{
  "hidden_size": 512,
  "num_attention_heads": 4,
  "num_key_value_heads": 4,
  "head_dim": 128,
  "intermediate_size": 2560,
  "tie_word_embeddings": false,
  "parallel_block": false,
  "init_mimetic": 0.7,
  "beta1": 0.93,
  "max_grad_norm": 0.5,
  "decay_shape": "exp"
}
MLP neurons of a small language model. Each row is named by its layer, matrix (up: input weights) and neuron, and shows model dimensions 192-447. Each number is 500 + 50 x the weight over its row's rms, rounded and kept within 0 to 999. Numbers have three digits each.
Before each neuron's rows, "fires on" lists the tokens most often at its 100 highest values on Wikipedia text that the model never trained on.

fires on: ",", "'", "gu", " Ha", ".", ")"
L3.up99:493503509453483517536626537539506411493483503437466462500418436458510542425490479506486423512433527459472507393415484530608506515551412508464505583575560532568628552543577536464508570507496524375515438567485509494495521478483411498557510497462492454503548442424433431469490482541501562465434557472477539414493514637546469515500525530477552357360531537517543462528474632534489498562511462591467526567567496419528465450571478530540582533476489525471529528430512487631498526539541463529502464399566472475503445528549537571489463506483535508484540510573482576500408504532512512533397478524509536446462436490496499508534531352438397597489526563474441426526476382463526542452539518530497520372544470466514549481422545426458460516497463531464478471624505440458524581448547431

fires on: ".", " di", " (", " in", " per"
L3.up701:488557523505484507613519486497456486520523588516577539504422551474450497606466516430552457547489486544515528559480471536477423442569460486498571530560457499551511534450497436468523479511468428516442510575538507531543541448452392431542469575392600556389436531581529548496475521486470497533536536479445507453513623512520543469512515496469517433507511595495505535494586520489501348440539475611416504528559418510501568507578395559506519482481430552524515513461539528561591489481482498433561451549509454456464470488507514444531444421567486485581501452495532457529375439561471495529399487483589499475459466489569458446506478544517431410452516429504459499501486426500466549568520520498543472460539542592532564613470537420444524570546532460456467534557580464572551564468471513

fires on: " of", " the"
L3.up1311:451496524586507442531472449421489476392502506469462558482451490441493455463476471515361561591420517489566519505474403542470516470428494431499552544479474480425507521571499587453561508450486463553442493536596495505460491437445518479528524491527455518480566471496538491584480537571467556526512525510507513474528497503433472454511490431500357481482586438529473450417541373457493476469552507455491529514478445442449464546485522483403463463527456576458484562493491459405484512469513472524504425494536571455475458436546465627565507488496446481500521459494627572558474439435509449478457467517442479588455436450485544608456527511463485524508453518495465442427532471434426479448454413536547504444541513441485432537504442490432519543438438589562481455554529568517566521478570530

fires on: " of", " in", " for", " won", "-", " at"
L3.up931:543486556488407473480429497517480457452496551482490514424472433495587467483540579436434534394570417444513505533494451527498502502446483423411557531467401545525572435542461444485511475471466507507494514431509550454409538464498497485399555435473506514513513575524500433451546557560512461469493496454601461458443579491446557641449514562451448606490455478515438445534481436466469512561520563468498455566590551487539505431599427560451471539433442538507421382454515446480437564531540429590435487512547471540432572489587539547426552431543481539457528640472568458559433472612637507489499558554515475522523434411425584563514492555543556416568482507470406536591478390415470435556436549503526492538516541525473455552536528438504507476541471534393472501454494552532582440530498528

fires on: ":", " and", "-", " as", "^{2}", " |"
L3.up1312:475544516466463646547425522461527506504532511483578600571413515523470504517508541493466529558554485467552417517452512475511525514537517538457558470493491511560587503452436425501459454431552530460524459541505547547384371574403499524549459531502536543467494489480547492395516507471442462512536481503438525468375490484591501564455520442489552429445535511504542614458447584488442564542518549458448546519513517491524485539463531557521507532397584469436473461439414559523528503359478537502467579517508492514571520559481435450482451460465524463502519481543503504569514463476508481488473505580534600461428528476542575576428527518550497543514416468563471484451527477532476516551508446457572514427530513464495418463538491443518559487553596436515414473512463439532482426534512462

fires on: " for", " |", "a", "o", "y", "an"
L3.up1190:446542515491515508452493455522487493621520483522563483472461513542533518493498498452526407486562567474518505359541411459367519480530611455507539471506513497565467404508583526550598450513541476484472477504504488492445470467501429415624530492597481441564599531492505506503475453500489462537483457469494520538484457496437480535550525470465588492474500543453484413506446555435399481492524448457601463567535482506553444569470440519451479443510487432456535465536404398432523460579548466534540480495526522537403547480427497492492491504566496567505521525527479503524492531626436468438472531469519511450550506457529571613496618404395507501540413551530474467571513488478414399532512622447494556513422512483530537485411565587533508486603480554477498511480516632475452546402450521

fires on: " of", " both", "==", ",", " =="
L3.up2457:546537528526540535456521459418494529431590503501474501457450490520535588472547512484508443493543517517535587491457525485479496516476482477550499467469480496424430467526538510489461593530479514514415594542483639511516527462540489435537530516458434647505491467515562495517604482401376527540505455486517479532528428501502440514360508503492503562504470490465542433501603486565490504340539522534534542500511491527471544469576518451555446562557464555486542470538484406527578477497507523519518517461509445503491415519575511575505586443491490448448522497539508531430521578487482478476523545529511566567525428487361551513487475521510547545526430536456507432430421534564506445499418628513589495520573527398467451566592532495559492587446521520499490536471436468557518580427545566

fires on: ",", " and"
L3.up2253:488473517502477548539566409504516565442544533440463636539513562517516440530390599463439441500542497458539513525498444544472550552489413539557527484533501465506515442571576533655535405441495571503479438502587501579417455424568511514551432511449431505427523448528471480494545501488443476381570523563541484430446467433458478392454473515574512415511496518560482486506554532535430540500551491470496487526472527489504463586586522530566483476427516552452535517588504573565454457516513482508584417481526584466541463474583586503494463491512497417513503478583494430547534474444525570492493431603496573548486551490513401557429455421486481542399525487455562488485496503562511455550523516453480427546497404435544492480539437469572440504469545455562465451540491525544456447476530488

fires on: " |"
L3.up2004:555501415444554492451444516483500627459531479504477499633508463450586439512544481480521480500518578456491553442548473589539496529527535532506491447513497532513473572587520499462454436451431329441512563514458501474453477426518522493509467475498471525498494516510564478573556569572472473558500478471430327567554518598502508417512519455475423528470501499498501442572409523464471493583524537474430590472548479465502574518518518527620495512455547472437480488517477559542421511392454440476533398571499445455497501582497424368562487492443460479413564542498522569366442483493402485408543415445438439463545535542463537482528511522584503436557486527528457574493458488483411499492497458390515536626457431488534556458394544567478516457543549467466500482491511525474384513492573484

fires on: "==", " /", "-", "\n", "American", " coach"
L3.up1065:482459512489365516466497541545553448429520515526442467467388550546498458485450506512489526431569440552529458473433476518468599522540447592549426572534439488450527533640574543424550553476537563485523445504534458531507551415407437446460484494533544507450402467503434469466489510586484468518441490505427569541492450518420477626550385565593542486544486475530510483514501533530426545527610505429501586427522417491530427440494522441593440514491467521594579555466543489589538424378551547446474454423530511520558588521526551405505529412445496511450559463534447506522541510496437507496526512433459535539448545416602543560441539511500634454447577486543456469431527487527509497545566420513586524462476579483616347583459465588486467514585472494423468529589491523466567493481493440

fires on: " of", "rd", " with", " (", "th"
L3.up436:482520501526545475386508511443537444571532529587573498577477531414416531488530438572481447463415563482502508512522427428419480522515478466509523498643595421460449524514511502513428543507417483572457449470550529523566534542453435540555460524545509504536465553484434498458487400622583547506553531466507439444515446600539475509607413580499531502504578405502481512519464505431409487568456468536438471510467538560539459502540542515372486527448590549498412469530480451476492493534483506503464433532402452484565494444460543534490556524480449508546629556489521494433462478630555480532507599508529519474528449384532557619476497548516435524508514474476615524548523464501493553457535511579549477393487526524428460513421490545483412550532485586531465541524522607509482467495506597

fires on: " (", " and", "/", " of", " &", " not"
L3.up598:518509517541434561522523480479473477442536561538506496515537547540446616557525558475457505531535526369523449505511517466452551402614491481509443484528534568563495579535458522576478443543536487509529466444428542538489451499478472626501490549425460434503438538483501545472526411467522510504477556477456512519475532459495479491505468422460559535475505521441560523554440508444383495517523490585526476546519540478483545541509492556511424515374409522497536472521526487423562508464472567556504461479510434663402566530544467575520485556546486445436489485550486482449496478373537481574458483445471514524432462428532504464522588515547507586546370488495570527574477550506449466539449502438462498526511455508551553655571503522557493548557648482530534574572445581520513501495492601

fires on: ",", " –", " as", " |", ":"
L3.up193:394513443489563539499506448473501518504423531568487571509412413573466425492459452491428615547501477491517642460504482490478518471447538557512561527449523488509516516567513426518495414460530520456384457528521552539494451420558524438615488512482501495481480441450572399479472474503511539559469501508486481488510531584458467549426501582476600409499580463425509475516402508507527442430508479499573396501493521510462465486461512455563475608524594426560527516537413509531575479427567531543437494424483511446535464492497502453433398499552537486539457501500523492531543491452496607593520484463518561462429442485498480471537466479422472441462402532458466511532452524417490405571512405464518570436587473427446446521501469492523538505443483508534446464505450522523497456539470433

fires on: " The", ",", " \""
L3.up921:527525540533435549519597538475515501567491456466423510472462457533517562539508551594424424462523480526511537494505421499488603476476347415533470506558523475525477589484497536500469619533435523515468474526534534487480491410446489482430453538447468463487494435477508465485394561565468458482607438517421515550490361520496535444575500566462553588528518577504502485464545468551468456476528399452441556503569522506466521449482562474565469489463536525531477441488541464456492499553439479575429479547492525430508500481515427465503487512527516449566442586592519362526612538462536560446481430446532483529556519516455486515544504538425398530368504423513469628499452554540574553592502523450504539484446429409461484581457431472489353422479521524405486436492508522451436556509480505

fires on: ",", "s", " in", " area", " |"
L3.up1389:450471484578549586496468503478473485538506542457494449469466539454441533580493539492449396505477464542536514527543501436507407492553468387545502577601450403529511543511507544500517497501518472506589533485503549493510549588487514489432468510479553513520537451461561533549512552592592496408520555496450420544464509501551421497419424431494567445543505486585474387440497426566473600479519470449539552448414503442476549496476491512591521539537427410485509466472511521615497529503500438483492537546504531496588468516572503524562516574476408446484557548512465474475390615497557462468488479555483506431478509457453505574524475515438520602557529388474454543518488469531589493492408442461450452505498614388545420598488570483437482451422504519472575531421454590536528457537500527

fires on: " |", ",", " were", " living", " males", "ph"
L3.up2436:510485474467432600459583568490457536566482582582389455569523505589518495423574544485533554543431517502475510425533441576462577462443529406496504529431519502513513611528541562480441522583524485495491446621573567458514428397515465492489612402470503603527484494368545440509484477610570577510513518512502540434462508488507502448475513499500445575530502499534589420506529409515472502544389370581502458526439503486469395592479438507482526441435468592460507540529543432468501468439386461540455462458504526550509490531490451420505497482439556586563440500499541544438440551421469532419519446507396458465413492505431509430500495484499427499569566596492471490482495477481462528541548500552550515507480527538531491541423542390489468510407482449576443539500429568514462503465500541

fires on: " and", "-", "/"
L3.up2328:525483465482479422526502475497554475509540464474481629465450417561477533474385646496422626509589551558502592520556466520510503528597461513433545484469525405487585428575497493602559423520597435449520489366511516464418550458462464559548520508471467435463429429420436471487418438539488520606514478458464592513480396453474560452490572482506545489485441445477502519565471529500376557489389509543516468534536512472495560515509525511507453477527554570471593541393516564413475439482512596564515388500462498522446480574489526528540482500500468471523503522522475482441525439578488582513516379495492470539448468568432497485421445483576479537519418483475523549549463449624537565497501518512441445484490512493542475554649567500557413432543481532542583530607502515540461521467560550

fires on: ",", " |", " and", "-", " with"
L3.up246:501533582493389464561561499432489444459490505523496578468483487585549463429435569539412519434519489488509528458507512476418456480482440529444541566527478476600491566532429447537474471549592471484512457551469517485526569501459478476492548469562453496484491526497567516469537422521354380484499523482460528480474501502500422465543524538424474440456580515546515563558573470495498515458541389574490458515526554483557488531558528476418546512437583532541516496507448549463616494471527432526510508512530548459380494483467548459515475424474496519553453470566518556397578506508443510540544563499490538445483481433492452573525578441453540497427439535567552435457471531552477496620607422415546568473613486543559481581525444464501449424511568599465452487556367545515461444554475629

fires on: " |", "T"
L3.up390:514481548452587592609428523557439496476527457458485448416526482527530482460531496479458536529435416440501623485489463415476450497529508464594506530595497397577526460421413521587514535475450499464514542523483537484484427508503491522539462549540542511533492453480554435447526440547480498588551466525550440594480517418497544505430476480498543505570472506546487530491612442538519525511526528484521588495546439459417498499571518447514522518483520490456431481468473416540485457600556473518519508534521510571503503562547508457590534471541539469395561484541561451576584470591435461566534421580477444380420485473474507505498535444493475530481448445521413556597530432562545537465434522471526548468499634543521572510472476493480450427530507530488564564462477567475503445478464441

fires on: " until", " to", " of", " after"
L3.up1909:508568405466474452496519426450466450518411537470458401586412528599463499578565513423474570499457573496469471443508474543577475413512514488523395494537408522477589419518563528502550480483556460454451471412521384417464508536487510518587514481406571479496606438519548513447485543483506555455489439518526485566418486471478441483501458394491530425463448592499468559462473524447507453470503531527448493458471492558526523507630469514582590531446567474569387480600496552510583449456533435459518464462518431493507521462502506561451543484557491501443501458508529461470522490505532446524541474402557534525575519497513543523530512478535494425509530510576444507585496518556485472533468554546531436488490464579487466518569397515478495488472496560565533559480469450541477533466444480

fires on: ".", " of", " Supreme", " in", " the", " reversed"
L3.up1001:506519442545543523561525495581519411558505484440591386492537457518401519498513481494512547548463482516473484494517530488412411515504520452589543603447466420538562543539420513509598583468474410454483448502492544522546551513453485510484469504532575444477557494504546499489591485557606422511466411509447572468515490486442433536418466481579512454515620576513513468441571516441497440454390534455443487427455481458569579489538474541483523574507526432500501568543568606456505554426540581512490528500511540429520578509352383494574505448485540484442475534464505569531497463594528445547555563570553486528471530527488495578505435421536477445381487454360562513493501547526470517565445454452517545464565543528503642546519429491544582489425493491492483445484552514528476582513418441

fires on: " and", ",", "and"
L3.up1907:518504474537560487466369430514504487515460463467551415586482446476508509575541481534501516487496516509464460528533546511468539537548503643474429490414496543466569505488590429478455479540495529479566442424519354630481425549446524546473549484447475548453561538484535448565519478421430502545461485506604509496521456474556534434429571444437547551669454584470514515452537471498502527620469462639530468496505484593474423516493489502471445459511472405478483553471483474434389529499495492577515441515546547484445433488463511480477547497442492507464483504476444486522509494492437488436582495532534515455477467471499516471489492514532547532471481511556490475377483512440471512485436582571513528449519384529517490469420427452466421469500472500453564525554434549518531532394447490

fires on: ","
L3.up880:496443525553450524485521420485499525532545556536527559464469535496608365526551525579477504470473565555484499437457518532498470482457462531546441539409524496477490530393497447582391573547489474446559427499503461527465459524502567499574462500441529543463550452496500485562490536469470513548515481468559520553536537490537536458606563487477464560571406530555489633531483448479501559579494484479530515524494510445509502468464488513529525546531421620453415563458582513411471424503577456500492451500486552496507511510520490425533471475487496489511496495533488500503516556390513559569491436544448441510561421636500526544592569548562489492498490489512453545507477425537456524514427611481578519384517481466538400481558441487438411465592506513449439563522417573498440610456463472

fires on: " The", "&", "The", " Team"
L3.up33:472515466489499571512472383465527560563439540489527383488482479515549519446588534372498514501520497506542465557529501462560473569423477510457483497534509558522534480478520463589449577496469508561460544456459525417462541372458490414500396482398465446448525523442572462517477488468480545479474458585466542484498510547451523512504518467551506498440448538487523566554428539541568452484615545621437458521519507510527476549484404552540581564538488514310538484527484530546489510448567416459453482477460516498526553459480523468415513558520463402453557504453496400488474569551551543557492490492497529494512559549569593546497509572498523471543548519491441494528525503520510544575505473429415483572555503425524451492494496493478493537431550546461622540488590485463545473442506531

fires on: " |", ";"
L3.up255:506594464492572483519547468497511478431522494502497511455509500486548497514524481522398567502570505507532486452516449477538457487490533471463430449547515518522546451554486525520428565566483466472444527498574485470463445625546518510534441582514516562424548501468407424516451478431517549513617461523459400481576476465565511462533548478450402482552559458544527582419458424528569466535517526391473510578430457603441481464494546431392430504457457496419543577528503482600454517523502494505474534434503437450557480495454520556480505528471413447496454442476569525484446537449523587555485435518582505575601533526568507464435512481519531458467511431584494555474471511456525443507491474424482628520483490590483515524537329554486489467445544475477533521520489450520516536518551426

fires on: " of", ".", "("
L3.up546:483527521545456471443578585458515498538511481506464462510519457516507444578479458459524513485396610526461476532451502614480564441495541347474545440539544404538512486529617561606481481496474518517427458496509415550558509482470523504511467518453489501443563473424463497457564519475530485517519455463557542422513474582543443545478443525491484464474518542547541529475498387452501430500500534518455486470550514556524557485546530543488514498479443549521486551447483476550607589538542481528420413472509382509529484435494494567557501486440497505520553481436532652521421510647486493474434467514458516546548479458563488595435598522573459487507526493603521447493581480486530485480481542504579419395470451483418466595503419489553429571542474523470518574435491542445493512527487524

fires on: " as", " for", "d", " became", " with", " to"
L3.up586:471329490559414525505430498484504493491572523560514484461486431559556621568539523455487391475421392484471507418527595509493427534424502486410402465563460431527455482532422502498490501516441508527515519538505605608469458545539536456509488520557462456527472546531535463526531473498427542519510472459544612471506458556578515519479473431417549491506533455418566528622477511496417509559495505573573514501534438516546530493551418472447481411501483443459541486497445524525610464470512588567515578369455460521552480505428538453504495501490569514530508571606557481418416455585488510481539415480405551491472414475476442567476497491436521541522596552497461467494548478474453388590421541537476482517572597493488532589517458467478520506558545528478438558484574580537556483500505565

fires on: ",", "'", "),", "l"
L3.up1278:535498511448497447475424547483580468463466480550560530564522524505512460435486635485513517469480525509456441489506547551502535464536479506530534461461524535483563528455475428544514501465546537486475514537519354617542525553514530471519463453451496451542493417531509402535565447391454546605531479517515497514586492447527457509519528513485461525438468583490497517550510584565455554416516482486506445484541542673542520487510552479572482533388466510461468508523459542517472495379610450564496502573550473567532561483500471500513479408434511533540484513451480608536522461521612582522498490458399478435516605567494560496502687542502518553406543496447503525442509562457476459431433515427569492471465463384571517529547491536564509442538628417486539503496493507512407512538471489

fires on: "e", "o", "a", "ed", "d", "es"
L3.up2425:464546501527473457493504503572492562583498487507489496454549477401606474550482575475382521520450517464571533439510533572550536522398523483540566480531520509567581521465541519497418458564533565522437458503528410577514483513525454450541519435539546480482500501496553493513556448499468574542515519481456490529509569546479513527468449498475558542542534490528506459503587445481496454509519515524489400575517481545470496590508466446411527479407484418506464513521473478557402517403515434542577491467439504526437446491459472426486514415687521531564523597537490520464480542518459579433506548485527461563454449388494606611642556485500439498472510422504521486458543520551480456470446443492549433468491458448520517471418419503434491540543566567480500448446498587546455529547572534

fires on: "'", " with", "ing", "s", " going", " to"
L3.up773:551545453471451508469586472507436524599461523486504461559445499421456421501464495365499542490531556461520514483570511561500471506457487477526477464530498472422481504466449498559542502577457554441405504426453496533519391515450551460462519521495505502478516603442561440464441565549483564423564519530482526596514464506440401464479485498544482594541555463528526400506583590404454502502461465574495516554477421436544494608504534518624539574500568489435425539535511600447449529485453488414427445490519478466476479463424439538528610586449489507504426566543518540423466498466522465537474497558501443550502654494537516506412514449505503580429474426485557438489485511530553386485480515564518439527399525443463520539515523536438539562586542466467503615501523483423462502472466526

fires on: " |", "a", "h"
L3.up1404:542406523503541442461468515526412441547443492552566464514510537530511533518490612500529530511479533477577509433499527514597573539512512540434440528497458452502440527459523556529493410595539499505474532473571534484525396483439512494397509506505472420479502485477463495512467464510471482516544558544456499502361440505488577482522578450483485509516602457524529395459565497488478475495371501503544496635502606566570444550436492536542604523424535501443522535481511426517418567509463592489538480488532482548500503491474458403530530454430551492512468443527522379489564562501460503490509434490427599431612460485479515451532559494477581534421454548524465466481455446574489475449499398597402585614432474481495538514450499500622532508507533390429500455521437492465412544489542483

fires on: " of", " to", "=="
L3.up1208:571604489549436517489527474467528468478554550481511511556441495511534518428507468464470430464568443550566428486550460433552445556435478471528450499452459564400621494590500504480585441443555449525430515454485480485498535481535425436496487512462569565462525561446468558477513450563502537519581483508528532424454446491446448496528457554518563565472471455414448444487488514550445555487505489463436543478481473497548577512490517514551452503568429446407510502500502507455496494537474525522546411518479478511533447526533484480552528461457527502533497445452528507540453489484539466457438490429466543458530459429487506501440560521551609469396555546559358420479425487448469441504391539462530526471493480406476505395470536508501567504542542437453437541487488442522470470558528551

fires on: ".", " in", "IV", "ic", "'"
L3.up293:512519515454537543473500422437455539526510554510496439496498451491421437490496504476466500410474450489474521496550442460569503526515460449473433494474464500498471368501479465517494411611443514525547447450497508520532555539494543441494613540435620521417600514532525613523531499503431429483483479455556572539441471424470511498486485513529462432503540438492493426545542467464490420460627503604469499505487493416524521521607424517477497446550539478492475498512407488556586518602468479441479562541471514569485525591533521518426508546518502479573472397559556468548559589533455503446500509428566498512528501515476474515462555563545496487515464383558486478526503490436396510429467403517526597447509437509540483605576490462490456485514552464541511450488491522563436519509488467

fires on: ",", "),"
L3.up956:525510467512401532458516419478516515414435510567441592436458477557469424532518537491504401510539496540458512583561470525520585506492475423489544510496573410521450504490533492572496430574489518528446411520521494491548473460581535478629472540491400520459539388427482445449540510511448474467420525488471430396500527382537519538540492478545458507589519521541444539554451532555462481508447508402377524471503522487479445509501462537406446553594446550521518522570454548456452480502576492480567452523548560603524511427630499503520486538534441489485476521590587544588507540458575531532497441609480536484508434535509415599415519486452427497417435526464607585502472548535539505558516550502543534452503452508468428455582421579567420402499484453410460533535529534466461523491376495

fires on: ",", " It", "\n", " album", " it"
L3.up2027:492530556449518484502583420542525434461441428448474473605500365531492397371466554570483506494535539476460478545568418496460499512451530600525530530528495539559612432520463502369543392434570469508580558596506528582493553526447589480524550521507536496494523518432521488502471449524473493518495458538544507462528594477590530415411585585380497447595565537480462510521488454544628456524426541476410450554532467503491378534521632446480509555445502463424505496523514386514480528568460496462481503473549532432571488549572478467479477461492451500511490482437550596422483494530487513411448479488494470487446528477450478411565505500444533474397472539584469585479534565424510456441478555497588536496498441477546449463562418537619482381453486461542519433535510434542545496570519577

fires on: " which", " where", " of", " \"", " way"
L3.up1529:504489468572431462512510507503522446413439458485503408580430541486487525522508519561470502460471452420548519540560512479524448496377514521554554543521531434487624450459540556450558471565538403533442543514455531466493515444503578440572507537422483530468512458397489520508525415525461561541510535532447529420522455565458450532545441442525431514497621497488542511508508543472497480431486493443514486621540481408646515547558392512477435522453563379529486462487514433519568548490480545536515500561469497445439443492527558548565536448543459452503441550556467515476447458520522406498414508550441529532533530452490448431507509515543552477439548540473473444477422549639488638442449487495474429499464544431517429566522609500542590545473538485475508526521497528493466456425595501

fires on: " |"
L3.up2341:495509477481560454468545451595507544509511570518393487475532518547490562494484479490436491468540537459505462441602491577635502562547494387508465381548477508590577478635484471493479607413532480429524560525560487481500430468471496504477459467467492482470559453473459413484494450506462500484499433507466509470502522528447568479551575495500406512515539510612547476538516438443485528554498391457608573445482435538476494467495462493506583423417529476413489534484491459570435450561524513509454489584525466609564483468512503472555568573500484490489513475399463425514497519452465454533536425342453500509664548465406443393554585377607430551566456560549521530450487475514518508505595407554548481546538473529481483563420456474529502486462469470488542449525435550531462490446518468

fires on: "u", "e", "a", "o", "c"
L3.up456:520523461543462547515571551494602576457542407482514492396480587456487488455512487468467489442428460511517556445565513590564489527427612547496542476514580566486467459505528500602501484570521437463520554495468444478574550476441543504424541511524453485495537522376497508473464522517535556418505522508451589612491542528351487514471610497535508592554558596491439452452534487438459556491432540401479496528478531466533442542491508465468505549569509471519460605520573540521461494482527473609484529479534513560526523453532445507585484511530474526516565582514495518400571499469501419550553476490447536598571493518380594525551648527432407460451537422549432536541399563586377495396514566491437564566503448473529449593616539445448563602494460475532541437528496528499429566540445485

fires on: "-", " The", "h", "&", "ph"
L3.up1829:480470562546536549468504527459528539590457507444490452515480450497520543482473518538538561567456507497522556517466514487509457575451482537567494525564476555469453478510526458500527533392459463529535542458463473460522435502514508456525585570557553529406483420499487497609503542434576505449537466479519602580513443487525549488472495518522511494476460470437517427624478497511608574507492520504534534521508471579524468433556519569563557527456519502402495535384561484576496538511418459536460527567410509575483494481413495497457547600512572453493446516528508429498408583461504551482531421465531471494535512505458535466398521459467565369533479558509443445418532503607490652509445512519583479441496563458513492464596503492466492543452462526395457579562505487470467525489573382

fires on: "e", "a", "o", "z", "i", "s"
L3.up198:518445469449543502476500512543522496540436432482546502524493517555465459601483446594497439521468505431558464471464538536420445447573490519510521416471454468409459439518482555599415476523447512574510513505462534573496520540615476466408433486505516504511464523430465447465512453472400408438463458510493531556448608619510480490450525477492488536454516543534471389565524552495494460507511453553474408547504585527489494481546538567580539549438441421594506450522480478462461537463532496467480575529579486527592481437453481421475545532575461498568552546507544549520574573470462466515553453489487567563552565564448572473526439480525463531412555513486487489422477499531518455518535430538466469500457423515457467567495447542522468453514505518471420500506568513472572482437568478

fires on: " with", "with", "\n", " as", " to"
L3.up2448:442554578554441527500541548442568611547448502384455514484502531456419465513494442463524423483462487469473457409443477521464418479468483565583523542606561486485467394473535570507500373455447518453519505476533587465513477456484511464488478481542502410453483424423551601567516516514495436530557568532439537520461530580350426496560522525510482509496473436447582531512575593485487452527528383504482466652574511438530542464494489538513537474475533450499558496521431562521527443507505564553459527474515414456542427535507445447602467499571495511375508541520497596542496348532490531557504518560553606479531474498470502484420459453466563464510462563508465456366558374520532474593507529453489543505455609479391563563567492489503462543500543519467552578509601462490589493598461502

fires on: "y", "s", "e", "a", "er"
L3.up1664:533485526492409560523465623472478459535536432431565477494510585562486522500579504495493535565505487489555554418541580461558484470522397466519443593529473402516462517498501448425539493601459447603527399589387541648488525477523450514504412511506551577499493454422452617501540455579495501453403503509511509526496488580486508583468487589584463488563473578453465468551698472507496480435488541529484456469484515446482530506434496503526481558497488486582507510583545420424510482524521531449477552533527509583513588532566490480438505561441548488537571424574482434614574567515446511493476518494482484518507488520548496473442477511485511572518522468503523533405510641581536455356548495469524537421446500491398496547523451453499497482486385582518543466461556548458433558495570507

fires on: " |", " of", " Gold", " 17;"
L3.up1874:509526524524526522487497565471518459545501476449468537469497493416478520473539508464464465611537468588465503485503543470511552536425471550519454497498551483480536423590573512459451556426507530440472492541584587573447471457537476428545540493453493497479459536491536443495533552467572627541508530491489490519495567462497464460477402535514494467509538517525517463473487432515398606487470404433562521475445473535510499490497531430451406522500532451523509450438561463593619525579534467443523541390413546567529439519612562501448523533372484547459483455505482427450469451486518471555498452509592449466510469462578487554527454426465440487458430561488589550506524480433588550333548477551461499424491433500446578546447574478528511448489473412416463526522523345530494538458561446

fires on: "-", ",", "ze", "N", "yne"
L3.up935:524472527456496501579484549457482535509490582574517474508513457501542476486512519528500463515491522540543564565397524477492389489451530470568530449571477386472536560564522420486441601458466477547400550478490428557381547480473475440495540443517525432546549490563563485506611457518506443568518423503536476487498503479545577538487477558453536470519483536437467472545492393476458509460537499506507590533470464533569521480522608621539448412458538454495482507559496487483418565543541460504510467508455551547379502489515552498548445509464450372441536500493464536425557489482516397505479506549542461458412451485527571468497444392445506467470449462499482428509447456499488466387486426521527573466496546573680522536506496411529474472547570512551505586588461557482442483420442509

fires on: " of", " a", "-", " an", " |"
L3.up1294:443518517454528549473432527501525458529567540419536475533467494538481434499554459528530558454511510426536509510369431499489553491524487539525451427465423526427584436482505428401374450480527542528516557487422576548490517525646485497530612503598477413508485544555568467473502453405552504574502442538446477556546555553533555514464480491490464505475583485496526506540565421609490548535438400458583484487523455430512504461489489501453521547592478527456467509501553532450586533446525417504451483500420491503440483563529479504461392617458517517517438498480499394484471381585455430475499504469460569439517459414475472481436475530441516416477558504405504472500524520425489513515483514507407580439484563528427465559611514525506417512534413485536503611534483510526502511569543617

fires on: "a", "i", "e", " of", "hr"
L3.up253:549548496419500587496507572571470580462525452547387467436512490425546452525522433471462432468422585514518461478546580604411422518509458511574521521543408492524485529520588513491502491521492513485424522521459459504562502495488407384432522459545490387517503371551506417577500498474441562479473458433450496484447531428355496469449525559581590460465506455523471420537608558537509420523509457465507519439496517531553456542602518484514512478533512514493567527277518439430570541496540536475537445445480449448516473548487488526481512461507527546512480475473518371490434480413460460500432483542485427536439452561464509590591522538499477520565497464486508516592481535565471524517528529443550546510460493572584478433438556484387576437537523432460561484524552487501553590524422488

fires on: ",", " and"
L3.up356:489514463519536475454400533442536586513490455514567527437484493526471464448523511487531441645576579615449488472578520473482421422490547648531504507412513501477555468461483490554466540521513569466445458535462496596463573553466465523545459397448544525499520553542520509579473523435575490528502419533520583556547546460465512472592569466593459485497409475468467626460498400434498490519443436477521425460415488443508579407492456491441431444435466542438423558506569472520457514572451451573554568434511460490458414475416523431511483445547569491494482508484435484524463457479530486490458594502569508496431523526497425413536450492566572465570592494556429509482530489430420463507448531498525576475506514493518480529470434538496453496498491462476490525455472428550470515455543437